MLP neurons of a small language model. Each row is named by its layer, matrix (down: output weights) and neuron, and shows model dimensions 346-441. Each number is 50 + 10 x the weight over its row's rms, rounded and kept within 0 to 99. A neuron's up and down rows have the sign that makes its largest values positive.
A block is one neuron, or neurons of one layer that tend to fire together. After each block is what it responds to, as a language model described it from the Wikipedia text at the highest values.

L3.down847:64 54 24 48 61 36 54 58 72 63 45 46 43 60 43 36 49 50 46 59 37 45 63 54 43 40 59 48 58 51 26 48 54 52 46 48 34 34 53 57 54 40 61 65 59 34 53 50 29 46 48 44 43 46 51 46 51 39 68 49 49 59 47 64 58 34 55 55 37 29 52 53 48 58 55 53 58 60 44 42 40 49 57 51 29 46 54 50 40 64 45 36 58 49 44 63
Responds to: Year digits, goal-minute marks. Final digit of four-digit years (201|6, 198|4) and the minute apostrophe after goal times in football scorer lines (67').

L3.down765:49 49 32 43 66 58 41 55 53 55 50 53 59 45 60 42 49 48 56 44 76 51 42 70 64 48 45 53 55 34 40 65 58 34 60 64 54 33 44 47 51 38 65 53 49 57 44 62 61 71 63 45 49 58 57 48 47 58 47 66 30 62 45 54 49 36 41 58 28 62 34 58 52 43 39 44 54 68 37 55 50 38 63 68 37 53 43 30 41 44 48 50 55 53 31 62
Responds to: Possessive pronouns, word starts. Fires on possessive pronouns and determiners (his, her, my, The) mid-phrase, and on first pieces of split words (ch-amber, my-stery, Mon-roe, Her-rera).

L4.down66:57 48 34 45 53 66 49 48 68 57 50 45 59 48 63 55 38 59 60 58 50 37 46 35 47 40 63 61 51 59 46 41 60 39 45 43 44 85 52 54 40 46 34 55 58 55 43 47 41 65 56 43 39 64 24 63 44 52 42 52 59 49 54 34 41 52 51 47 73 43 47 66 48 42 52 52 56 73 54 65 60 56 66 50 52 50 43 47 52 33 40 57 54 36 43 44
L4.down140:56 58 52 45 33 47 39 53 63 64 48 52 62 57 49 29 47 62 62 54 52 59 43 50 35 46 56 54 53 70 28 49 48 39 56 40 64 53 56 56 36 47 50 50 42 55 58 60 51 54 43 61 44 49 41 40 39 48 34 57 59 49 37 53 48 54 39 47 48 47 53 59 51 63 56 73 43 45 37 61 48 47 48 44 31 39 56 43 44 40 50 53 50 60 43 48
L4.down712:44 49 60 60 47 42 38 27 53 47 69 41 45 49 51 59 39 33 48 47 54 55 51 48 49 54 50 50 52 62 57 54 48 52 58 46 41 53 45 48 55 61 53 38 41 65 55 47 54 54 43 43 45 54 52 56 52 30 38 60 46 45 58 36 28 60 45 65 21 51 39 67 45 33 28 41 53 43 48 57 52 51 51 42 50 26 46 50 41 70 49 28 59 47 55 36
L4.down1028:46 50 46 57 54 48 65 47 34 50 46 43 48 49 46 62 55 58 36 57 43 43 50 47 45 48 55 61 62 62 75 55 45 42 45 36 60 40 42 56 57 45 57 33 54 71 58 41 46 50 47 56 53 61 45 52 58 32 48 51 49 55 55 52 48 50 40 42 32 57 53 45 30 54 61 60 53 39 54 58 41 38 23 38 46 61 47 46 51 53 49 36 57 68 44 34
Responds to: Colons in times and durations. Colons inside clock times and durations such as track lengths (3:28, 57:22) and game clocks, plus colons after titles, labels or speech verbs.

L3.down804:44 55 47 34 47 48 49 50 45 32 56 46 67 58 42 54 47 47 57 70 45 63 53 50 43 51 37 46 63 48 52 69 46 53 72 66 49 59 56 51 40 66 43 60 66 41 49 48 51 58 56 65 47 66 60 43 60 51 34 16 56 60 26 66 64 39 50 60 48 48 52 45 55 38 49 30 47 66 44 55 44 65 56 38 64 56 53 47 47 51 48 54 62 41 48 27
Responds to: Modal verbs after subjects. Modal or auxiliary verbs in the predicate slot just after a subject, mostly narrative-history "would" ("He would go on to win"), plus may, will, shall and "to".

L2.down226:58 58 62 56 48 48 47 46 34 53 69 34 57 52 47 45 36 37 41 48 56 49 43 53 46 52 59 49 28 57 46 60 39 47 44 59 59 29 76 47 42 44 49 61 47 36 81 57 44 51 46 55 45 53 53 54 52 45 57 44 42 57 42 38 52 50 25 49 81 66 45 52 40 47 52 28 56 41 44 35 51 62 46 49 49 58 50 47 57 49 56 49 47 58 52 42
L2.down244:17 36 37 49 56 46 48 47 65 43 57 36 63 47 31 57 50 63 46 59 46 54 41 46 50 52 52 59 47 48 49 56 37 57 49 47 47 50 43 54 44 53 58 62 50 68 51 60 42 78 39 52 41 57 28 64 61 57 38 40 43 44 66 46 56 40 43 31 65 39 41 60 57 59 44 43 62 74 48 53 46 67 60 41 55 60 50 79 45 51 46 63 71 57 59 39
L2.down325:43 50 34 39 37 54 69 48 54 57 48 59 75 63 47 44 73 49 58 50 49 64 36 37 45 58 52 56 52 46 40 53 32 51 48 57 60 49 52 66 43 48 44 46 40 59 56 60 57 39 56 49 54 46 45 46 51 58 65 42 56 55 37 56 52 49 35 35 74 59 61 59 38 49 44 44 57 53 64 41 50 60 29 51 43 59 52 44 41 34 39 60 55 49 46 37
L2.down391:43 61 36 46 50 37 53 43 44 62 62 55 58 43 45 49 59 52 55 48 60 57 44 43 45 50 63 39 58 56 52 52 39 64 45 63 45 50 53 62 43 54 51 53 42 51 55 57 45 35 60 48 41 59 65 49 55 60 52 65 55 50 50 46 35 41 59 42 54 57 46 63 48 57 35 71 71 50 60 48 59 40 44 58 61 51 45 63 61 42 37 58 59 55 50 23
L2.down444:47 48 53 65 33 33 53 65 39 21 47 58 60 53 52 53 56 49 64 48 57 47 34 42 32 48 48 51 61 55 60 39 56 47 44 54 52 54 44 48 44 43 66 45 61 61 48 48 58 49 42 57 57 56 65 28 53 51 36 35 66 53 68 65 55 43 31 48 49 69 51 59 59 50 60 25 53 58 50 56 49 50 52 54 51 51 52 40 35 38 51 50 44 52 55 55
L2.down448:55 56 51 72 65 48 64 48 63 48 51 42 43 48 70 41 60 57 60 50 56 34 41 47 54 43 59 71 42 33 32 53 49 57 49 55 50 42 57 52 42 50 58 37 47 70 37 42 49 43 47 65 54 46 38 41 42 46 50 57 36 33 49 39 33 43 55 51 13 44 49 63 48 54 37 36 55 60 47 45 62 45 65 46 36 28 34 54 62 49 58 43 46 55 46 40
L2.down540:51 51 48 47 68 49 49 59 32 40 40 45 57 46 60 48 63 65 61 56 70 35 21 48 63 28 24 43 51 32 66 51 52 38 54 53 61 35 58 50 45 58 53 40 46 54 60 44 47 55 44 46 49 45 55 70 54 48 63 59 40 66 34 32 42 45 32 47 81 34 50 58 59 60 54 39 44 63 68 48 50 59 44 59 61 59 57 58 51 25 35 41 61 41 36 35
L2.down627:20 50 43 43 38 53 72 36 31 55 44 41 58 53 63 51 49 70 59 49 40 36 42 47 58 56 49 42 46 55 61 37 42 45 64 61 41 41 43 37 32 28 61 49 51 47 36 53 27 52 51 54 61 44 49 70 65 53 48 63 51 57 57 44 52 42 46 62 46 37 46 62 75 52 37 49 40 49 62 56 39 45 40 52 63 47 45 76 36 54 46 33 32 54 55 48
L2.down710:46 58 55 54 44 43 51 49 52 24 45 56 62 60 50 46 54 46 53 50 58 54 44 41 43 41 51 45 62 39 45 50 56 51 56 50 39 51 53 62 50 64 68 49 64 67 50 55 59 47 38 62 36 63 62 28 54 57 27 26 68 59 63 63 61 44 33 40 44 62 56 63 53 37 55 32 57 53 52 45 48 55 44 50 61 47 45 58 49 54 47 65 55 47 41 37
L2.down953:58 43 47 55 42 45 44 45 49 57 41 43 44 52 52 45 40 48 58 58 75 69 48 39 55 50 29 50 45 42 56 61 51 42 37 41 49 45 53 65 39 50 59 63 57 59 57 55 46 60 47 57 75 47 45 55 49 43 44 52 50 48 59 47 51 65 32 53 62 44 58 41 42 47 59 39 55 43 44 40 40 58 50 46 57 31 54 50 48 54 57 34 44 61 54 25
L2.down1003:62 62 30 46 60 51 58 46 44 58 66 47 61 54 57 31 59 49 35 49 42 49 48 60 64 62 48 47 49 51 45 68 51 53 62 40 51 47 45 49 46 51 48 54 37 61 29 50 37 52 53 56 45 50 49 46 50 59 65 75 36 49 63 29 48 32 43 49 54 51 38 56 62 74 55 64 46 70 48 54 36 58 52 46 46 60 62 30 56 43 60 60 54 39 32 51
L2.down1024:37 45 63 41 56 38 60 48 69 52 54 45 57 40 53 35 40 66 49 65 55 61 41 42 46 46 36 49 29 58 63 59 57 53 37 41 44 46 52 50 72 50 47 49 58 37 47 48 48 49 41 51 53 46 66 59 33 59 58 60 43 48 24 45 49 59 42 53 82 55 42 48 33 36 37 56 44 47 70 48 50 45 56 52 42 46 52 51 57 37 50 33 42 62 47 68
L2.down1066:45 50 44 59 42 60 41 49 60 58 51 37 53 49 46 36 46 52 59 33 59 61 43 57 56 38 44 57 39 54 56 31 45 63 63 51 46 61 47 63 62 41 48 57 46 61 62 41 66 49 56 56 53 64 54 28 51 55 49 52 45 43 63 34 41 51 51 34 33 50 57 52 38 72 57 56 41 50 38 44 56 68 54 62 39 77 43 49 56 58 54 63 64 53 56 45
L2.down1166:53 48 24 48 39 44 46 39 39 35 46 35 46 37 61 47 39 51 55 53 44 47 46 44 47 50 66 35 48 58 53 19 63 61 39 46 43 51 59 52 51 46 38 41 39 55 46 47 37 35 58 56 46 55 42 59 46 57 41 31 51 37 53 55 43 81 49 36 55 41 45 56 58 55 43 42 48 58 61 44 46 53 41 38 44 36 37 59 48 41 36 51 56 52 55 48
L2.down1173:29 51 43 49 44 46 51 47 58 57 56 32 50 43 52 48 54 57 52 57 48 48 39 42 62 52 41 46 59 51 43 47 50 55 50 54 34 78 56 53 41 57 52 41 64 46 58 63 43 29 41 50 50 49 68 47 43 60 43 46 36 56 55 53 36 54 41 62 69 55 47 45 49 40 40 45 37 44 52 54 42 53 44 28 63 56 65 40 47 27 48 63 55 23 57 53
L2.down1232:42 51 52 37 41 32 32 48 38 57 56 34 55 53 65 46 49 56 65 38 68 36 47 54 60 45 48 54 59 54 62 39 54 44 64 59 26 62 25 54 61 46 52 40 45 57 55 69 43 45 60 46 56 69 45 50 38 49 62 34 68 45 51 58 51 38 50 41 51 50 47 59 50 50 50 55 28 48 42 53 53 46 66 30 47 28 47 53 47 40 58 40 67 41 61 47
Responds to: Quantifiers, negation, modals. Function words that set scope or modality before a noun or verb: quantifiers (any, every, some, one), negators (not, no, n't), modals (can, may, might, would).

L4.down65:46 29 41 59 40 54 66 46 39 58 54 63 44 46 56 42 61 60 72 48 53 52 46 71 35 45 55 49 44 45 54 59 54 50 53 66 42 44 45 53 57 45 45 65 51 41 57 43 36 51 56 38 59 48 60 48 50 54 38 61 61 71 52 49 30 33 26 39 64 57 46 38 54 44 47 39 42 57 59 57 55 62 58 48 52 40 58 51 58 53 53 38 53 55 42 57
L4.down190:56 43 40 45 55 47 44 57 51 64 59 51 61 66 53 32 38 45 53 58 51 60 57 55 59 45 51 47 70 54 44 76 34 53 55 46 53 43 41 61 40 41 60 54 63 42 46 51 58 55 40 43 40 47 68 51 47 55 42 52 51 36 51 44 56 41 49 43 31 43 27 48 76 40 40 57 35 41 46 45 62 39 44 57 57 45 50 61 61 30 62 59 59 61 37 51
L4.down978:37 55 42 64 57 55 59 31 46 57 46 46 56 49 52 63 51 57 66 39 43 49 50 52 53 56 41 56 55 57 60 46 47 35 38 61 39 66 35 64 63 49 63 49 38 45 46 42 49 62 82 64 35 50 62 59 45 54 47 64 53 42 55 41 42 48 40 49 20 45 52 38 54 47 49 59 50 56 22 54 52 50 40 57 63 47 61 34 41 49 46 29 54 56 34 45
L4.down1165:43 49 62 53 47 44 52 44 45 46 44 64 46 42 41 46 49 47 52 45 40 40 33 40 46 68 41 45 62 44 50 34 51 44 52 52 50 57 42 48 61 50 38 61 44 55 47 60 66 59 43 51 64 51 61 48 64 61 60 40 43 34 60 59 51 46 53 52 64 62 50 52 29 53 38 45 40 42 59 28 46 42 30 49 48 53 66 43 50 56 49 63 63 50 39 46
Responds to: Year final digit. The last digit of a four-digit year split as 202+4 or 197+6, in dates, seasons and table rows, e.g. 2024, 1976, 1989.

L4.down600:73 40 41 49 57 52 47 59 56 49 53 43 65 60 52 56 51 54 52 47 53 56 51 42 41 28 52 38 48 44 49 55 44 32 64 62 52 55 60 73 72 45 61 45 44 44 46 59 54 41 32 57 47 68 66 35 46 58 53 39 42 38 57 51 50 35 49 58 28 54 46 48 54 51 59 64 44 73 39 50 69 60 45 46 51 36 44 52 62 44 59 46 83 51 52 48
L4.down654:39 64 76 56 54 42 55 38 50 33 64 51 45 38 61 62 45 35 63 43 54 49 61 42 40 56 37 46 54 45 58 49 40 48 71 53 42 47 67 34 41 53 54 44 34 55 48 43 82 63 71 51 43 62 58 31 48 53 64 44 39 52 59 49 53 46 40 47 41 59 60 52 57 61 58 36 39 61 49 53 54 58 30 51 53 41 65 46 50 47 58 39 53 54 40 55
L4.down732:46 31 39 43 45 43 52 44 43 29 55 40 35 60 52 59 62 46 48 46 55 16 62 68 58 58 59 49 43 49 58 68 37 40 54 58 45 48 46 40 45 61 54 58 46 52 71 54 46 43 58 39 61 44 51 76 57 33 56 45 50 42 59 51 55 34 42 54 46 55 52 60 50 57 66 33 47 51 47 42 33 48 41 54 63 50 49 56 56 63 58 51 45 53 31 42
L4.down788:44 34 53 42 44 42 53 34 26 48 45 52 45 45 54 51 39 51 55 49 55 59 40 57 20 46 55 56 77 47 49 43 37 52 35 53 58 61 52 29 48 38 31 48 45 57 29 68 56 55 47 58 51 37 62 49 50 54 44 53 64 56 57 49 54 43 57 41 41 54 52 46 55 51 62 49 61 39 60 57 53 40 79 58 56 46 40 37 44 44 32 55 29 50 55 44
Responds to: Auxiliaries and word-initial fragments. Mostly auxiliaries after a subject, such as they do (not), did, can, plus "which"; also split word starts like do(ctrinaire), met(er), st(eals).

L2.down75:50 45 50 56 31 51 64 37 65 61 37 57 50 54 42 55 40 62 41 48 45 29 40 51 62 39 60 60 65 46 55 48 40 46 56 36 45 46 27 62 49 57 61 48 41 53 34 57 44 39 50 52 35 61 46 34 44 41 44 53 45 36 52 40 45 52 53 50 22 49 51 75 57 48 49 44 37 58 50 50 44 64 53 42 41 36 42 44 52 50 51 48 50 43 59 61
L2.down166:43 40 46 60 44 51 50 47 47 56 57 66 70 55 51 46 42 57 64 51 49 41 43 50 57 50 45 52 29 55 53 58 58 38 48 49 51 57 45 47 48 37 54 43 58 44 53 64 48 58 56 46 51 50 43 65 41 29 50 59 46 50 60 55 58 50 49 45 78 44 46 61 71 38 49 42 37 53 52 41 29 56 66 50 39 41 54 47 40 70 58 51 38 49 46 46
L2.down213:53 39 38 44 58 54 54 50 40 54 47 34 44 43 55 58 48 34 47 43 56 49 57 42 57 52 65 40 61 62 37 67 64 47 52 49 46 50 44 54 69 48 65 64 44 63 54 33 41 57 54 55 57 50 43 56 59 42 35 45 48 52 53 69 40 41 44 57 56 52 57 41 53 45 53 35 56 63 39 50 41 45 48 54 62 57 44 44 44 47 52 46 61 36 38 55
L2.down255:66 64 69 49 50 35 48 55 44 42 48 56 43 56 68 44 69 20 68 48 56 54 45 48 41 46 52 52 74 41 58 41 49 46 42 33 38 43 42 62 45 50 54 33 38 50 52 46 50 42 59 49 55 53 48 44 30 40 57 54 55 55 55 46 51 39 49 52 70 53 45 39 42 60 42 68 36 70 43 50 53 50 49 40 45 35 54 52 56 40 47 49 46 41 67 57
L2.down298:67 41 37 46 45 52 56 59 23 20 53 42 40 61 36 57 53 64 51 63 67 38 69 61 49 56 56 25 57 44 40 60 55 49 50 52 47 42 50 37 56 52 52 61 54 33 61 53 52 55 51 41 42 42 47 40 50 53 63 45 30 27 38 61 37 40 46 61 38 56 50 39 42 54 35 66 43 46 32 52 58 47 50 51 62 65 54 39 61 44 34 54 60 56 59 47
L2.down451:78 42 47 54 44 49 51 39 29 41 42 48 66 43 64 60 48 51 47 52 46 29 40 57 45 35 42 39 51 57 57 79 56 44 33 57 48 49 43 38 44 35 42 58 52 45 52 59 56 61 60 43 64 66 38 49 47 50 77 47 38 46 36 64 60 48 49 54 27 48 51 46 71 58 71 67 44 59 46 57 35 57 57 26 46 50 49 49 35 60 32 72 53 56 48 51
L2.down481:59 43 43 45 50 34 64 56 54 47 56 53 45 37 47 57 48 58 37 72 43 58 59 57 53 50 64 28 40 47 33 55 47 34 49 56 33 49 44 50 54 27 44 67 38 46 62 52 53 56 56 47 52 56 56 63 53 60 37 56 62 43 56 37 65 72 54 45 87 47 64 54 69 60 50 59 46 60 56 45 56 62 59 48 42 51 48 52 47 56 42 57 44 59 31 59
L2.down587:43 56 51 47 54 59 54 48 46 67 58 47 47 50 53 54 59 55 63 48 41 42 52 53 45 48 44 46 41 38 43 51 30 46 59 40 59 46 67 43 50 63 49 46 56 62 46 47 47 50 55 47 34 56 43 49 51 54 31 75 56 55 57 49 59 34 53 62 44 56 47 55 36 50 52 48 73 54 53 63 47 35 49 46 50 36 55 58 40 44 51 49 50 53 52 36
L2.down894:48 54 47 68 56 49 59 44 45 40 59 54 48 36 50 54 50 53 25 53 68 54 41 45 53 46 38 62 64 34 46 51 43 58 43 55 58 64 45 47 41 51 40 39 45 65 48 37 54 58 49 40 37 57 56 50 44 51 45 53 52 48 64 52 58 53 36 72 46 53 36 61 43 34 56 62 69 54 42 48 51 49 48 35 55 43 66 39 47 47 38 49 49 47 50 45
L2.down901:64 51 45 45 48 59 25 42 35 51 65 43 58 49 52 52 33 61 37 52 45 62 48 35 54 29 54 53 53 53 34 54 43 31 55 55 57 57 53 57 39 54 50 42 46 37 25 57 43 30 54 47 41 62 42 29 31 53 55 63 38 42 63 50 77 59 53 42 40 54 41 55 55 35 53 35 43 52 40 47 24 65 60 42 46 39 49 37 57 61 62 50 39 47 55 49
L2.down909:50 42 65 56 63 51 53 34 50 44 57 55 48 41 65 43 44 38 40 36 55 62 35 54 40 49 45 60 47 66 51 42 33 52 33 39 55 38 55 54 55 62 53 64 48 29 27 53 44 50 53 61 41 67 69 59 47 55 57 44 55 60 49 45 49 54 35 49 48 55 35 61 41 47 42 56 60 53 41 45 50 54 35 36 61 38 41 63 52 44 41 45 38 49 74 45
L2.down1004:41 54 39 56 53 55 47 53 59 62 68 48 52 48 56 61 47 54 56 69 46 27 56 46 65 57 61 59 61 71 41 47 50 39 64 52 60 53 46 28 45 39 46 55 58 50 52 59 43 48 47 36 41 54 43 40 57 51 39 58 49 43 28 69 50 49 49 71 55 42 34 48 57 46 56 39 61 45 48 59 29 55 64 49 49 46 58 58 34 34 47 54 44 59 49 46
L2.down1046:63 37 58 53 43 36 59 64 22 47 61 56 42 54 64 35 47 61 51 46 74 52 58 41 51 59 46 51 66 41 57 51 51 51 31 47 44 52 46 47 45 44 51 32 60 50 55 61 38 28 56 30 40 54 36 43 43 26 37 45 33 45 48 64 45 61 53 64 50 54 47 61 42 55 40 60 65 47 44 33 36 43 47 41 39 38 44 47 54 41 47 35 52 45 54 47
L2.down1265:44 62 58 47 58 35 48 45 52 58 74 62 41 38 56 36 59 60 47 53 41 68 51 50 57 51 48 29 57 49 57 43 46 48 53 46 57 35 47 47 41 33 37 59 46 54 55 51 38 55 67 46 57 47 44 57 49 50 43 47 44 50 73 57 59 44 72 31 26 47 56 41 32 43 40 50 44 42 61 52 58 50 45 49 43 44 59 63 58 50 68 45 45 42 57 34
L2.down1291:49 59 54 41 52 76 48 49 51 41 66 44 53 34 60 39 51 61 49 56 58 66 44 73 55 60 37 30 45 53 61 49 45 65 40 60 39 58 46 65 61 48 57 64 35 58 47 51 37 22 47 61 56 54 41 64 53 49 51 48 49 44 40 36 52 55 50 44 52 42 53 44 75 57 63 66 39 43 57 68 67 60 52 35 28 36 53 40 39 53 30 56 43 39 47 50
L2.down1329:43 57 58 17 44 46 46 50 63 55 56 63 39 39 62 52 50 60 52 41 41 52 63 73 44 46 54 29 53 39 51 33 36 34 55 49 43 47 53 51 53 50 55 60 34 60 61 50 46 33 62 48 33 63 67 53 58 59 68 43 57 62 45 50 55 52 54 54 53 47 48 52 49 40 63 64 42 61 44 70 61 41 44 43 50 17 50 68 37 44 51 50 57 49 45 34
Responds to: Colons, hyphens, possessive pronouns. Mostly colons inside track durations in song lists (3:55, 4:22), plus hyphens in compounds and possessive or object pronouns such as his, her, him.